MLP neurons of a small language model. Each row is named by its layer, matrix (gate and up: input weights; down: output weights) and neuron, and shows model dimensions 64-159. Each number is 128 + 24 x the weight over its row's rms, rounded and kept within 0 to 255. A neuron's up and down rows have the sign that makes its largest values positive.
After each neuron's rows, "fires before" lists the tokens most often just after its 100 highest values on Wikipedia text that the model never trained on; "fires after" lists the tokens most often just before its 100 highest values on Wikipedia text that the model never trained on.

L3.gate248 [116 157 107  77 117 113 136 161  91  97 169 107 189 154 142 149 108 146  90 179  92 120 144 136  98  97 115 134 109 178 164 114 113 115 145 149 153 112 132 116 135 129 149 111  95 110 140  94 119 128 125 155 123 130 164 139  78 120 132 121 181 132 136 136  91 146 125 132 175  92 101 153 150 139 120 133 115  93 111 150 115 124 126  98 119 134 116 129 144 151 104 115 104 129 133 147]
L3.up248 [141 117 120 157 157 124 147 133 125 103 103 160 125 134 114 162 110  69 119 124 117 127 135 147 123 114 107 142 127 128  90 141 146 131 126 138  77 138 116 148 106 142 116 111 155 124  78 130 148 141 134 133 132 145 134 170 151 163 103 127 113 103 160 146  94 122 149 118 149 108 178 131 129 127 160 149 129 125  78 128 137 143 122 146 150  97 101 153  93 114  90 142 116 159 123 111]
L3.down248 [129 167 157 115 112 178 135 122 112 146 128 123 148 124 154 115 137 148 132 138 137 148 112 115 116 134 160  88 154 161 144 129 107 122 146 162 175 101 149 103 141 114 170  83 132 106 146 133  97 134 130 126 147 135 138  81 102  73 163 155 169 139 120 109 160 108 105 110 100 119  84 143 141 143 114 127 133  88 163 123 122 119 150 119  91 126 126 118 136 160 161 116 121  99 123 156]
fires before: "es ", "ed ", "als", "al ", "es", "ou"
fires after: "v", "appear", "| ", "qu", "d", "V"

L2.gate293 [121 110 181 148 159 128 154 136  88  96  91 153 123 163 126  81 130 119  88  90 118 100 133 144 111 105 141 137 136 125 107 131 127 104 157  82 138 137 165 149 123 142 143 143 110 141 109 101 106 142 124 143 129 149 148 142 128  71 155 122 111 130 119 126 141 138 120 137 146 131  98 123 162 204 130 129 119 107 161 130 146  89 159  98 141 122 114 159 130  82 151 111 120 117 150 103]
L2.up293 [127 115 125 146 142 105 190 107 163 152 149  94 144 137 121 151 150 133 142 145 135 156 152 160 134 121  89 116 134 115 136 130 171 112 144 167 152  96 101 158  95 126 125 133 107 103  73 125 146 146 158 141 106 161 144  90 182 128 164  99 119 152 122 122 106 124 147 127 124 129  89  98 137 166 152 117 194  99 120 106 146 112 155 117 137 125  88 124 114 123 115 104 157 122 124 126]
L2.down293 [127 116 129 118 135 137 114 156 106 108 116 157 139 114 145 132 117 150 134 110 155 100 119  76 147 146 154 114  61 130 117 132 103 126 143 119  92 152 165 133 141 121 134 124 156 114 159 128 152 131 133 104 155  94 160 136 133 147 115 153 120  95 100 173 129  93 109 135 166 125 156 146 106  90 129 109 105 110 133 102 110 133 138  82 157 140 157 130 136 120 116 175  87 146 148 124]
fires before: "| ", "|"
fires after: "| ", "–", "3", "4", "6", "5"

L2.gate11 [108 110 126 101 103  92 107 186 159 111 115 171 125 151  60 120 139  90 128 124 115 160 104 124 139 125 117 143 152 122 163 122 137 138 145 133  72 121 157 139 115 102 108 146 115 135 142 138 119 109 115 143 122 123  72 138 115 152 108 116 167 100 167 101 131 128  99 148 106 162 122 123 193 175 146 149 125 170 152 137 114  74 141 126  84 123 107  70 137 155 143 132  92 133 126 148]
L2.up11 [ 80 106 107 139 166 107 139 122 141 118 125 129 149 110  92 113 102 111 144 147  90 135 124 133 156 139 125 167 138 147 153 134 124 148 148 115 157  78 130 158 130 114 172 147  97 186 128 132 131 156  80 145  91 128  99 121 107 111 130 124 157 134 120 150 138 138 113 122 102 140 119 122 165 154  98 109 116 167 156 128 144  80 116 140 139 122 119 112 172 125 162 116 144 112 123 169]
L2.down11 [148 141 128 176 141 188 141  61  87 117 154 107 132 141 174 146 104 171 141 153 133  95 136 137 144 150 142 172 119 110  97 134 128  91 112  91 148 123 117 104 146 148 130 137 137 139 108 113 122 135 117 124 121 152 136 114 146  99 154 152  81 137  62 156 119  85 157 114 142 118 133 115  93 106 126 108 122  98  82 115 137 184  95 104 160 124 160 173 115 126  99 134 142 137 113 110]
fires before: "| ", "|", "G", "of ", "r"
fires after: "| ", "'", "on "

L3.gate89 [106 156 122 116 110 112 159 118 167  86 161 138  92 151 105 138  91  52 139 140 130 146 116  89 133  73 118 159 104 148 110 129  97 173 115 127 116 152 163 120 165 162 149 142 130  99 123 104 117 116 112 129 133 143 108 108 127 136 163  96 146 116 154  81 164 150  82 154 148 109 116 119 126 123 126 139 114 119 119 116 117 152 132 142 102 129 121 143 131 105 147 137 142 160 180 112]
L3.up89 [149  91 145 130 139 108 176 138 148 129  96 130 102 184 121 100 140 138 119 106  93 136 161 120 125 132  97 118  97  84 118 142  99 143 109 127 133 109 144 127 166 108 131 123  76 150 149  99 142  93  88 110 124 121 109 151 171 136 108 124 163 148 123 123 126 167 153 140 155  64 117 104 108 131 158 105 147 125 104 141  81 119 181 112 125 177 170 133 121 143 148 123 113 145 134 118]
L3.down89 [ 93 129 129 121 155 102 147 136 102 101 104 100 135 118  99 129 100 103 140 126 131 160 141 137 122  89 104 172 112 203 105 129 107 126 143 143 131 140 143 113 112 144 105 142 147 108 113 134 161 195 129 144 106  89 139 105 105 103 125 158 103 108 159 155 135 140 139 120 156 133  94 156 122 112 121 137 100 117 153 136 178 125 139  77 115 127  92 142 109  83 137 128 118 159 134 106]
fires before: "| ", "\"", "The ", "um"
fires after: "No", "1", "2", "3", "4", "5"

L3.gate41 [139 136 141 163 132 150 137 177 133 139 129 152 153 137 124  81 144  94 129 133 119 142 143 166 103 120 136 170 133 132  97  91 152 121  96 118 146 127 133 115 138 155 153 130 131 102 135 110 130 136 116 123 102 169 151 113 108  78 102 163 140 124 136 150 136 138 132 139 148 132  97  99 147 141 141 147 123 127 125 121 116 153 138 103  99 120 133 132  99 154  91 140 168 201 142 185]
L3.up41 [138 116  76 136 170 159 129  95 139 109 131 159 165 152 151  93 175 150 101 129  96 141 132 124 147 104 108 120 156 152 139 130 141 123 153  77 132 115 111 106 117 107  99 138 136 161 110 106  89 114 144 139 171 119 147 122 127 147 140 154 148 149  74 143 127 138 157 178 124 103 134 121 164 164 154 123 130  94 113 137 118 123 143 134 149 110  85  92 127 114  90 115 116 114 138 151]
L3.down41 [120 150 176 111  78 126 161 113 124 160 106 119  97 128 116 119 120 102 146 149 131 111 203 109 148 142 129 104  79 151  91 110  98 125 128 142 119 118 122 124 161 121  71 111 131 104  94 163 144 139  85 159 158 124 143 136 163 122  92 135  90 121 122 101  85 103 125 127 147 137 140 127 104 133  98 112 129 129 136 122 128 132 118 127 115 141 133 153 167 104 157 150 118 114 122 105]
fires before: "| ", "/ ", "ed ", "|"
fires after: "| ", "sc", "W", "E", "r"

L3.gate218 [112 110 132 122 109 117 150 195 128 161 128 117 141 124 179 127 139 116 167 178 108 143 125 171  94 136  93 101 109 105 134 160 137  95 181 131  82 166 106 117 109 161 138 128 141 117 153 138 156 106 115 170 115 109 171 144 135 152 163 143 116 157 122  95 144 105 132 109  99  97 137 157 130 112 171 111 120 119 143 116 116  99 146 120  98 108 116 121 150 153 133 104 152 153  94 115]
L3.up218 [ 76 131 175  99 113 148 168 156 129 152 148 136 119 129 129  90 151  56 131 125 136 146 135 132 134 112 128 124 136 110 108 106 150 106 127  82 158 135 100 142 102 141 124 161 171 120 138 168  99 126 151 140 151 122 127 116 135 127 149 125 130 120  93 112 124  88  99 142 128 173 115 119 140 131 128 161 145 143 136 167 168  54 131  85 132 111 168 117 180 128 117 108 130 101 156 110]
L3.down218 [197 109 148 118 118 105 111 125 125  73 100  89 137 171 137 146 106 171 131 132 152 126 169 104 143 114 135 129 119 167 119 133 107 134 106 164  90 112  94 142 140 130 140 114 141 132 127  93 130  86 139 140 124 128 157 118 114 146  97 111 106 131 128 160 140 143  93 147 122 103  70 119 127 141 147 104  92  87 148 104 126 178 100 181 171 139 109 155 128  94 111 162 122 141  97 153]
fires before: "; ", "–", ".", ") ", ",", ", "
fires after: "| ", "(", "; ", ".", "-", ","

L2.gate145 [137 129  98 144 114 109 173 107  92  76 132 144 114 169 131 158 135 122 170 128 105 179 129 134 113 101 145 107 128 118 108 156 121 138 158 102  93 199 100 108 142 108  91 144 152 101  83 155 119 136 131 102 118 132 108 114 184  99 129 140  83 168 168  80 143  95 107 143 111 133 113  80 112  98 163 103 149 114 147 169 101 127 151 103 119 137 129  99 133 165 173 124 130 130 125 113]
L2.up145 [122 174  70 134 126 135 146 104 100 112 156 103 145 141 112 141 127 103 175 125 109 125 147 141 129 146 140 129 127 120 129 127 105 155 135  59 118 149  95 103 133 140 134 162  98 123 133 125 104 112 120 115 127 115 116 121 138  99 149 162 106 128 125 148 133 140  92 156 100 126  85  81 121 101 154 144 156  88 119 153 139 131 139 118 140 131 112  73 117 140 165 143 127 118 105  97]
L2.down145 [142 133 110 140 130 148  93 151 151 143 118 125 107  92 113 126 108 147 104 147 136  89 108 115 137 179 144 165 132 136 115  83 132 144 117 130 167  89 145 155 149 146 199 134 131 119 124 110 100  94 123 145 149 106 152 187 121 144 142 138 166 105  88 151 124 153 142 167 114 104 113 141 120 133  98 142 134 144 106  96 164 152 154 139 123  98 125 131  96 117  89 152 134  94 127 138]
fires before: "| ", "(", "|", "5", "m", "9"
fires after: ".", "| ", "°", "5"

L2.gate87 [141 145 139 157  96 133 147 112 122  90 166 113 167 128  93 137 115  98  74 151 139  92 122  68 101 155 103  90 133 147  96 125 119  91 117 117 101 127 115 138 115 136 115 122 124 143 127 110 104 137 142  91 161  95 164 146 125 125 108  87  98 154 122 110 130 106 137 134 125 156 100 154 130 148 155 160  98 144 111 179 144 143 141 133  91 127 134 108 128 117 106  98 137 138 152 139]
L2.up87 [ 82  97 145 143 144 142 106 119 126 161 137 150 116 149 153 135 133 109 132 120 125 165 128 149  86 124 130 127 115 144 147 178 107 123  77  53 168 153 111 142 131 101 115 144  99 106 129 132 138 161 193 112 103 185 107 169 135  89 101 124 101 145 129 102 104 154 157 128 129  86 143 142 124  72 123 158 161 101 152 100 126 120 120 143 140 101 142 141 132  84 132 123 148 184 131 166]
L2.down87 [193 146 143 126 111 161 118 120 108 133 154 116 114 128 102  75 117 126 126 131 173  86 149  74 107 123 122 100 140 165 151  85 166 100 162 125 114 166  87 108 130 125 158 145 162 114 115 104 144  76 142 144 155  92 151 135 139 141 118 111 131 100 104 129 140 119 150 154  98 136 128 143 146 130 128 118 146 128 135  99 100 158 114 163 158 119 104 111  97 144 113 112 110  69  96 130]
fires before: "4", "3", "5", "2", "0"
fires after: "3", "/ ", "2", "4", "5", "8"

L3.gate336 [138 153  77  98 143 142 183 142 123  99 131 193 117  91 107 125 130  98 177 125 147 115 114 123 153 118 158 137 174 162 108 147 127  93 124 139 109  91 151 132 131 116 132 160 144 124 148 112 113 136 154 123 132 160 154 113  89 168 100 194 124 118 145 105 145 114 109 150 134 125 141 101 162  93 118 128 121 144 158  98 122 108 143 116 118 133  71 111 122 126 125 113 161  87 139 112]
L3.up336 [139 125 140 100 147  93 191 150  93 167  86 168 124 144 170 143 133 111 122 141 119 132 153 142 153 174 107 145 118 151 133  62  88 144 149 115 121 134 116 128 148 110 145 138  96 103 110 127 130 124 121 114 123 126 129  99 106 136  86 112  89 165 116 118 125 115  98  70 157  83 113 141 130 132 106 115 118 130 141  93 136 112  64 124 119 131 142 106 140 133 101 109 149 130 120  57]
L3.down336 [181 108 153 144 119 101  96 133 138  99 132  77 175  99 144 142 129 171 112 126 130 137 159 115 133 139 134 122 119 100 137 140 112 133 112 161 141 188  98 131 118 112 128  74 101 103 121 148 122 112 154  93 131 102 149 129 127 139 138  86 107 130 146 140 119 128 120 127 130 142 112 136 115 152  82 135 102  90 140 144 143 152 130 196 146 124 190 120 146 127 133 150 132 125 145 144]
fires before: "–", "8 ", ") ", "; ", ". "
fires after: "| ", "(", "202", "; ", ":"

L3.gate197 [ 97 118 146 159 131  96 129 115 169 101 148 113  86 143 126 155 167 123  95 127 154 134 116 159 159  82 137  96 137 127 145 162 158 128 176 121 133 170 117 122 106 141 111 143 161 122 149 132 176 125 125 111 136 145 106 110 143 157  97 117 119 172 159 106 144 145  94 149 144 144 139 149 129 158 153  91 147 134 123 150  99 112 125 107 114 130 113 156 140 125  98 145  95 172 138 130]
L3.up197 [113 158 118 134 139 142 126  92 139 128 144  89 107 129 125 156 149  94 129 159  67 129 143 154 124  78 122 131 129 163 129 155 113 189 144 157 148 153 166 132 125 127 154 138  99 152  89 119 115 135  94 179 144 144 153 132 112 177 139 121 129 143 136 160 121 180 124 126 133  82  85 146 135  99 127 103 143 129 123 119 138 128 127 116 118 155  83 146 114 112  86 152 105 131 116 147]
L3.down197 [147 119 122 114 120 140 166 118 122 166 128 137 124 110 133 117 117 118 148 129  65 136 148 126  98 131 102 147 130 151 146 140  84 123 107 155 124  92 158 117 143 140 160 143 106 145  94  89  95 164 116 153 141 155 140 140 117 107 166 123  83  92 120 179 114 142 129 160 131 101  67 132 133 100  94 163 109 122 136 116 186 154 162 124 125 150 104 122  88 126 120 115 134 126  80 138]
fires before: "y", "ten ", "als", "ous ", "er", "al "
fires after: "v", "i", "V", "==", "was ", "ot"